Part of a small language model's weights: no biases in attention or MLP.
MLP neurons of a small language model. Each row is named by its layer, matrix (up: input weights) and neuron, and shows model dimensions 400-527. Each number is 500 + 40 x the weight over its row's rms, rounded and kept within 0 to 999. Numbers have three digits each.
After each neuron's rows, "fires on" lists the tokens most often at its 100 highest values on Wikipedia text that the model never trained on. A number after a token or word is its count.

L7.up1816:517490469493488508510538523480465483480513511464595461455474562496528493503496531483539576496425505547468449569529540508475515456541538413574565497523475445500452498496437528523459555512485506531597574450499496474454426461567540492548585465503518493518536503539500523543511504511529531522465478452505471517520536474465490535494562469447541519472516532539547490507481455548593480503484
fires on: "%" 34, "'" 12, "," 9, "\"" 6

L7.up2121:497481514540453512496542515507531432550548499487502517477503493524409520556489432497563470543495562471519421581485548519521533520444498522554502528442475509527539443464525531471540499520465452494510453483500432532418499530515427537585495546503522531433494510555538535538499498451541457531513617477479476495508461516508507437507544529461524492518559450500464545571495497476516470389467
fires on: " to" 44, "'" 8, "t" 6, "ve" 6, "n" 5, "ll" 4

L7.up1241:453493497483439525459502435440539440601507466441551411481503469520482486564499455534497532485460534520503454570531497545499536483478445483533458548480578485553460515529593554477459477523473480524507433459479499482588508522429464531532521528573525530471504530436551511491502410503569488385557500454543474477494470456530510517496506444418510446454577512628515525486436469484550533501453
fires on: "2" 20, "0" 10, "9" 7, " home" 6, "3" 6, " Hard" 6

L7.up618:499573487536485438502533491448498548521472490420445491456460470506501541542480488545580494519534568435486464538521580475515467556512443466445571490527506405541447518562441509454525517424427504523443494500530503478501444540503464497492591470521502482449521490492515470521494493492393490379425478532525535507526501553490485492490450487525452557477517502503528481470515530567497531392532
fires on: " I" 16, "I" 12, " U" 8, "a" 7, "t" 7, "7" 6

L7.up1550:417488536479482488502503481542472443406483483486525521506466481416549492480469473463520548408455496514462521481499421481482518568554454457513521510476495569457455504462488455523527477488446515470493574515506503492428453511505482572442546565472493527517507476468534476477461519467558474422441568476516527501531540510511463549492452486508482453509514535502443537465456588487491490431593
fires on: "t" 38, "er" 9, "b" 8, "s" 4

L7.up2204:528528458496555566475555482432494510567465458520532456488519496539496475491546485416532497479429512513509446517495497549454508402445494512429522444505473567501477447490523590467554499458489504472504529547556512525456470513471555484518491497506465486523416584630542485556493544457463547511461495451480483462441475471525459467398531473507514510452508460484502505495495459524519498573541
fires on: " and" 42, " or" 10, "or" 7, " to" 5, "nor" 4

L7.up28:496489460509468505572482446481458497522475539526475495550393466521525485520508537571538469591442632448487545478532468495549540436502446509480537485415492590516457533559555482464469519517525409476502506480557568513494519468494519453493575506560487471452520459500493503488496506596468576492490509570526546471550568498425490510529434532491490483510499498493482504477496497454557529456474
fires on: " ==" 39, "==" 31, " |" 6, "n" 4

L7.up412:468495494509535459527512490488565560529478466466501477529516489508521591526448474457483544494457492464490505455523503501557558463543504503540568444526512473504481553467493497554448479503525489509438636521485553503474520507588506512484516524489512564494513446525505481534476506510518574517520472435534558520483496465536532529564542493531545418512466498444459495526543502551512519596571
fires on: " " 95

L7.up2140:540478467549527534555467472475514532496521477496525564476467512530454569506473474477511567429430515496456465464519477516602522558445522443493533456526401465502488565458567438466475520525463439545537518523467492490460464542583463517572502502518505451505524527541502407502560472553426511471536496410520501505473557544499474557550457538507486501530515498434491544555539476482535526491512
fires on: " " 96

L7.up993:554483491478501449567480486512536527453524532476507554481508544496450423497457452463481496492409488519557460525516539548495517470475458574518516445534539562500467545480465519501542449431526486458532460547502440548566451533540532491467551501468539530498504526539533485543528471472434531491515545490518473475525519471441515525524473499494452451454542485430395469543532569428449523471484
fires on: "-" 75

L7.up2507:488464489540477492488583483426491492548440413502512508543498456464569423574525444497485498595467470457528461496491483511512508474512551474469474433513570441474499449484489513543510498444534544490586503476523537511502467494509504492524531552387475486417452491435516484524506484493484493463517449555471530458533531382487536525570512492550519524445462487518481495453561446454505538539416
fires on: "2" 24, "d" 12, "s" 9, "or" 9, "iz" 7, "ol" 4

L7.up513:487496526556472509519488502506522534504481513599458452586550460413519449393481510531360500490379459473493505536517495455506578504440459506464513422466488483539488470537465511449562524523473555488512572501511539475466424458567511526506510524533521506487492469489505469495440514484558481537475585521494493519485524489507437549508468510505476487401523517516521472453432461443471508497543
fires on: "s" 41, " may" 11, " can" 5

L7.up1023:584547444494550609444486496539512479501560541502543467498480508513466470523542482496511540498491515478495542513539497551466451458467513486438576513473513487548573475535500502490562465469558547537592471506448552527510477510512469535412533552518387485529500499434485513504496467531498436527485470459514512483447433447533506443535443458475420546559503544540510526505530463473513535502471
fires on: "s" 25, " place" 16, " classification" 5, " time" 4

L7.up1848:539441461462527557509479499516520515515454475495506473539422535589482528460509533489536547490538572476472555450496458558481474492473479504451555512506548488558477470448533443544448520564443534457436400472504548496497485450462509537526520513500548521472507563505438553539523426409532497518466484474472525462483435459500469487583459593511495532486558499568536477484512536537456448456499
fires on: " of" 20, "'" 13, " to" 11, " can" 6, "ab" 5

L7.up270:520474518532565524464555559524501528472451414542447539500509485490521516530551482486524493445551386491502498557460474531474502416536540526490528514513565553471471493491502546480574657473486444514478557563517584492408458571541491516527522418478504521497562552474509503499553561561537509502489440517535481476476471436505518577477524478519545497516449522523571475493434606501536488600504
fires on: " and" 55, " just" 5, " not" 4

L7.up163:545498426571486503442465408517514509419538469511544494523585479457459526535521564423480512552545524491527444524497493519464460561498504533562572512518559519445538450432556514527537464404424493491501486581546498462549547460501493521544559403598446489565534517568493526563550465405519511516497541451555536493527420510450499505524561520482531499457524514627512556516477488501556473508492
fires on: "-" 77, "–" 10

L7.up789:531458557619468421463442513513549497518439503419504477450510497501534474470457457481483527521508490502505477522455501415494461481509463487490461548513579528514548465502539494501541467452501438530565506517530572503554444545491565471436505483536435478503497485473556545540518464590542470534470456598544433550525514529470493504541460480470501496446514496541429468554552514417481457488498
fires on: "in" 24, " I" 11, "ion" 6, "ine" 5, "ri" 5